{
  "num_hidden_layers": 9,
  "hidden_size": 512,
  "num_key_value_heads": 8,
  "vocab_size": 16384,
  "hidden_act": "swiglu",
  "norm_place": "pre",
  "positions": "rope",
  "attn_scale": 0.125,
  "bias": "none",
  "init_std_o": 0.0331,
  "init_std_up": 0.0331,
  "max_seq_len": 1024,
  "doc_mask": false
}
MLP neurons of a small language model. Each row is named by its layer, matrix (down: output weights) and neuron, and shows model dimensions 128-319. Each number is 500 + 40 x the weight over its row's rms, rounded and kept within 0 to 999. Numbers have three digits each. A neuron's up and down rows have the sign that makes its largest values positive.
Before each neuron's rows, "fires before" lists the tokens most often just after its 100 highest values on Wikipedia text that the model never trained on.

fires before: " |", " m", "%", " "
L3.down154:569529551547428556522573461560590525476394504492519443499477493501450557456451419533481475494471522511595466559542494458468501487541464506503554479469438504499569504526565531508473486547589473525493509511496557491520479509505452505460500520440514501427494476505565373507509455453446512535420554563489520529492537546511555501538518589505498585521487491493495506495504517430572455470413587477439525408506521565535595484498503426510471483488469483522456463533428511523489565471516448552557511534505578513545547485587560536521428482435565520479544503507491475494476539634520454471

fires before: " |", "(s", " of", ",", " (", "\n"
L2.down790:459481536556505473547515568491475459477468565407526480449491474555471564466573500538473444487575488426514588527553486562589514481483533477450494510475479453468503532501502516599525501553435491493504476523453418469498523517479477487497480506493504519512455518519502514375526531425483503535505531556597417536518470476505473494495577503537443455478456449506550537498498387475445514469489515509565451535554521501478509459494486448531461550516483472445522517488517535503540504518525542521513473465530518467527415495548533522474494583457540484466465483443559480510480514427524414534

fires before: "0", "2", "3", "1", "6", "5"
L2.down120:566556512425479447545550507464580481452544527529555564460460465509515505487539588517473469520472517521516522471507536485478522479456543452563457497511479511470509478445566534498487463479480525517488534439588494587459392491459549478492537508461484462528472442524458525521466480417474488523518538513482557521542488485460517595512549463433511570507452634466437467519525488445559469484490487507460498476504449489510533483541488498501466557502551551487483505501490463516510516545571398556515595505560510537505497489538487490458538487402464550506437380515520546475483510535513501453

fires before: " ", " (", "ers"
L3.down169:487459464468527541490494552526555530509465540424506510520516464492486477450499442500471493434437480548535469527510516476483503506496484479530490468499437543535581453491559520528487491496505489477442405546541545497483547478514493492478459564536508462514425479451475501532439505479540535537529447484436493457537524511512465552488454564526441484484542552481490445473524415483476542546483538518489544528507517445561504541430536439542455498534527453523516449538497453446500495530541542409499535473468501482512559447503497570479433439484537455497489580559493501538485515464480491517

fires before: " to", " as", " of", " in", " by", " for"
L2.down338:544440463503429461517492497513438511501524513515591493434563524532468491526562518565483481541514495497485475582434495532499551478471502508512546480537571547540481484489537501453544419496538522487482462530456469462540500423515473471458507525581484484512479538497467437440571529481499598492557426477463459524455509380488469450533460570538487494532520482550469610443499542446472485481517515523516502500550502509479479550503556480517463498451536494509517551524505481484534508462519411511509553495482496497466477534488566554546533479552501478556524536521534522464481496465538581457

fires before: " ", "4", "2", "5", "6"
L3.down161:530448475562513513508493498482453496534442453530501437462432502418475524507520425529547503490511498494507565500514555457520504567462483465493483500580534556525487482496472525461494489517559592469472485543518497442410437519473451494497500490499396439463528514502436558474493505406514511466445527477550546542444515435477534548505447471555503511539572479582590426512448498491539494475467515453570474460444569469535495553585577478445469444481513549488503434502535513536496559516541525490485508545499413523448434500489508522543496456477505546531502509504494514504438509495499528584

fires before: "1", "0", "2", " January"
L2.down466:551481535481479481513515499507460518531546542569425514537591471516579525483453498487542481502451489500500496498456501424482517449489497569458516422487478461505527491443417473554466519415451560532525548585521448522482446563473442534479434467471534524489567479464448512433475439523543525498512460462506536495467500531452533505378559543509560489510555487575449514514516531513472548497518563523552459486503526485412508548464464549519492511542482519473499482549487496438521468539526507547410495483448477509456561415551515474499532508505506482527522489507504423495504430492541517575

fires before: "0", "9", " |", "3", "1", "2"
L2.down686:504569536444493512480537505600514496437443444519480482529550477583490504445556476488468502492492474460494449494468468523426537528550519582579472538491548519541538537506499521566494522452549581484455484553482438461490508545494564529549456500514591508494546501608408516464473530556503485531441490519472491478505609546530512497477516451437477518562549467505519525484515558456494489309493492486547417525503488522508492497529550491520472500555507603494494491460488561521454500477454472536537547525461519427472560482516482462543490560568456487488523496483454524528536498440512501513

fires before: " ", " the", " its", "2"
L3.down247:507453492534461489425554577523472558452514493521497495575440550469508491542432478422477523430497477582596483481491492508580467494525515461509461514420540485516459408505499473561446507543445474540527438500508545424509610529529465457509536529484488495527529468419530572512541411460548478488414498494488509441532528494457486460469477537564495550452483467503530429474505517529511437470429443447452494487467545530485486527530519476544503460511489451500483460443502414541494458517564525578494549515548476535533512543461472562434452500524536493498512547512547502513558525619551463505

fires before: " the", " a", " in"
L3.down1179:438500530480492527498515468532472512526454503469469472471495443521540631577510524552453527507417484475425498500517549464451518584479470463462467465484438513480484534547522534516489460500462424530510416553527525490452600491497504433513439559475504500509467504506497531530514500549500549503505535557486421526558494466465443517554536564466472462458520534432420426493440484519453497474510476554511465487426503509556408458506466509552507500541414496506523494460461394498483454487449482515562442527535505488450473468453530519453475513499570561493519501470569455472495462537483550468

fires before: " ", " |"
L2.down488:474504494571468436492436520490498509520531508450459446426462473432544494466526459508478471388542410488542475498544471469496395483560516527579458535498554450458526449512483478482499457474553502473470498502521478523562463492557494499468511448514486515513500488488519482534456542547531470512443593521496614520467512482517516475484490501421516506516477517517536528519369545490480541465466562441483478512373436526503540524505562560536461558509499465511526497494513472532495435550530449493528588524522568438541561455393456531517578531525491485477481501439545450533461506493526562481

fires before: "1", "2", "3", "8", "6", "5"
L2.down450:513577523502425499476506533523572497552517538622522494477462456554491486567467527513505506489581448484530548474506554469492484474534557525446492419550567442486434511513533490507522526526485514478512501551526478601440552560577477545476502533506543515473460468505503587403533503544501487485496483570476518581503439398473505437464498499530582424465478481500468516459562467490474471480512441580512507486445555477467559509482468510513483546433466498506416494521455431505474589473547555511493445469472514520491438544532503490512452546544490558468501505473458534568563547471499471504

fires before: "2", "1", "9", "3", "5", "ton"
L2.down262:553511575427493493531512547519524503489511503554523539556517537535531540487503520494409520536542451485482471409527531529528504519600512493513525482499494478438533465525421468445415512448546500427453506512524498524497532533552482480477595550508472468483524512532526487532552517495414548493447450531462565512499478446511563576475498507448510468475568501438563451492551496525492553560478532479521526551472457475519477515416490555558519480513428470493521459478475489512460612504515532497464448483476493556533442457517471509508507509545523501538500491418541486498493470474475463477

fires before: "2", "1", " ", ","
L3.down570:474512457494438511549514490492538520431436505484567569576466496525485507484504500477515449550552567502509536478523453536544543530515480470467461527512437431439513510451555482521512543508496496565505482453454494530516427475460506507545480562466566472561499514487495464545526498499558528492541503507519568521491534524480513408508509482408482517505468475499439471458464553547537522513531496578552436443526542505496455559501547501440540481434513408403512483528491491554489524508456495484423518544555513470562446508543488517490466465559465526500454405530454539531469526502550509454

fires before: " ", " in", " on", " at"
L2.down221:508525485456474559497574511498433491536471440492466486455523409572462559497464506479533493465502449466470495577502563529478493493547547497579437477594570596522508463496505513545566523572419459493532460519510519501489429507558442540495483574545511532491505521532468523474552538466444463442536511525499491488498558464535510433518546534480490512474531505516507484481540546529481489505532436504493555588516547490528467531452507525482557535457442397515524541484464439496447532524476513481487469490506546507486527514532472460497496550427538473465491481526477538494512460468484485495

fires before: " ", " the", " his", "2"
L3.down1013:502584462422503488545487536520592444465469451499527479532493533517466532408407483437502489501540474516465486502497444527543429504477471528508479460538559503486466500504505583548489497468425481535544392561593514436440491529495522524537573409483500544467509461487501502456463538488476578555477470530435548505484471500538440520511543620540456498476503519501530594540518465487502515521530405540486551489486513476482546481517508520476516499441451533501503470388540453490464537511530429464565450581483479486475519501539513504455501466515531482499463543543494614545546520559452547531

fires before: " ", " the", " The"
L3.down1269:435535452455471544460561554451494421538492482495488485546511438546464569523493485526449572518477509452477557535437415499501485536449530521471499496481477461471528442540528492565476490469463498476570449505475530426483453491449459491569433518456475565545481521530402488537512480493517544606442542532508545451557529520493514503503519618475502489449513572494503488539457511513504445510502502531543530424482433420505498440555534501480565493495431465473549455541476526466498450485481499435530532484503544485518515548512483550483468490524559499518440501598465507513504539486518478564

fires before: " ", " |", " −"
L3.down1071:577487553516490500509447579495495569469437478491466564447462528468426459433480494488427518567543469485563509551487506499538475518522515471518504481521531561590527447447488562401494528522506487536503500494574497515466512505479461495499488593571420558552473511496441567518542486529525462554499485531456589500477497474494515548514502426513527504507580506488535501574523483517420496472577436467441580552514522515514450547510477525531464492532503496481545501486487519474522464408458436477437580519439426611572450524525440523528453481469477575517436470509450496535498483486458505475

fires before: " (", " |", " in", "-"
L3.down763:552466492540454491484510512494528490491510490506504561510459515536476492562521470498519506487512467534448480451508541539488543527478496527420494509478487446555528526492565648529611452576492521530505534492480483552522531422467505500434480484459492458506490444498464473501530485411503452513469533533539577513553455499492512477534514563505460505521515504475498510473461499520439501582512449507480504484512517539508434556517583531502496481493487464511551495562544469480475548523554514475518493500479474461542543476502438552519501522540556485503568369498526419489468478512445495522

fires before: " ", "1", " %"
L3.down812:588530442494552504515509456474552528455525525475536516605512522541536495540544509476508438389434483466528530526497563469467437503514459532484543505504516461489545496467426526520474468459491534481483561556572462502476541479473503448459506597547530564550452459479470526487548476526457491511512499519513536552484501524462515535527556465438520529452445505529506475466449456508491586474535488465498399581460568451515510543470493507529510591538501444455556497469480571482514560422547451522434491534488508499567482556501472530512553489464470558471506529455531452511603520439455530469

fires before: "0", "2", "7", "1", "8", "9"
L2.down453:579521416499472478530464514533520553522549558470521565482534497514535517428513599457456428508519498489507500548460556460496525446526458531550542520478562444449466531542480513506456503431467528550495424461489483533496440562502535539517468492504532467469519512445491593517518540514497499492435601463457497523495519632486477486533507516511542543512445432486467489556528470484516470419496535570502517503541482414533542560478457536484476479539474453534510463486447458546551481497491592531421512477455535464464536595496504418491560538519439487445466502546475531472462410439488506547

fires before: " ", " |", "|", " .", " X"
L3.down92:461462556497518473540465445488555504479445487540435478469464491599576470499470514474514480488439470479469482525456563496546409558496493439488510527463489476451524507553532584526477538519556619477431534487439450496532547510450487472559476490510475535487464452458450523474507451575444515471517565484517529430545475522504539549506485583553522476447482518490485482455503566476541524542491509455414511541490541506515527522464428535478443549549543506530539463511580471500517498576491495545486470514505483474500498536553484542539561495505509470455413475481572501472437471545452527471

fires before: "9", "1", "8", "2", "7"
L2.down435:447542542450486495459499513522539456472524504551462509488470423438521515491574534516504437556494457555505585436478498543459527436569554475552527485547481546489519453512498534494491470482484508484467549485541548545509470463508460505504480452369454488488523477476512488488560537516584474474531483513488526591407475543510423526519456452463416509502430474548556479468536470481500473568484540566536517482460475497452547515536439491528511482507474521555512486443476633534518542528509492494476498486503564497510492496517518469485517468436461536509484458515483441422423516473536528444

fires before: " |", "%", "3", "6", " |\n", " per"
L3.down1278:443492457509521558528583569518512461507447488466532584446564520504446446518571427519511436475537522542485485501477536493529472519551520523484490481496423520476494532470503456556579531466456542488467493545478546473495510530511501498430493539415479539494509505435535464437474495530479505545485505523516470477569492453497478522493552512489474470479562483534464454531462520461474412543516473508461480406489571456481555529513524468440506486474494534505504493473427506529529549444482515502449528551504546443565447532567496481547472483474494531482489517527518480495459563467539510411

fires before: " ", " |", " —"
L2.down279:532467495450510491516505565520524484459515508506485453526459491539614471544524481452490489508466513434465572458468471448528534518397508497467542545469479510463588403482483514449531475547473517524490497491477504419469478483491549544521418511527576564500483468497502557496442502526549495511453494503450479469494558545508507553463466538580491462585536481522474442421497523490491529546451458531484493473394488532554457488498449411506485480532520510552456479467499522488523531521487485542453496558388512464566569516472529470425493478422468469453479498526624532457479516482501501466

fires before: " |", "0", "5", "9", "7", "."
L3.down125:560465551504519532445531482442529469492552526520491488552533507546488555531498493561587526475571535493477520465490489502382507476501474556495517475500544495510512534503492479496541511495538496446588580505434521565509542449513492433455475479457506512524468517542465532467483530474496528433558533592522480530446397455439568497463521510429511456478521475507517500509510471455522457451550477509532493545394501471540563544483494502541539497517413455529521606475422468523506498499526503526516545534507524498551472374417531497487439432515492528489603504505459512446512499539482489483

fires before: " ", " |", " |\n", " X", " for"
L2.down736:501426469446548524518482435552495503499477566502503439456499512465527460457526436490507524546554499531511539496481452452569536569476447479430516504492546486498522532495457467488507558500504524468518431558468485498522506439463429439468589509488457522482503435504494497445507392515520497505545492541532522475504399525482518528494503472526414475564508489486503419531468515489452501558497482478462482501476475450573530519528517458532499487485444591530469519484508495428570539502501587546476528525442514422509491502508495479551440513485507471542518496518485530557483463577516564522

fires before: "0", "1", "s", "9", "7", "8"
L2.down277:538508476493541519468477460507542520531560497530509456554463494466503456448417552449510464439524525450501457509434503444493527554539521502478483516495498403494511492545424364517468516522455503456467461528407479506488523499461554515443533539555576481458543474473479484474500525562475456451517548482527578476470538480454473512458504540510507479524435522482532494516523428530528459488523504526496493499497452456499590537492527494445492509523375439474509466506554461523445511521544553507485472521511547477529459464514484525480456517498488479423524490414446520480525472539486507487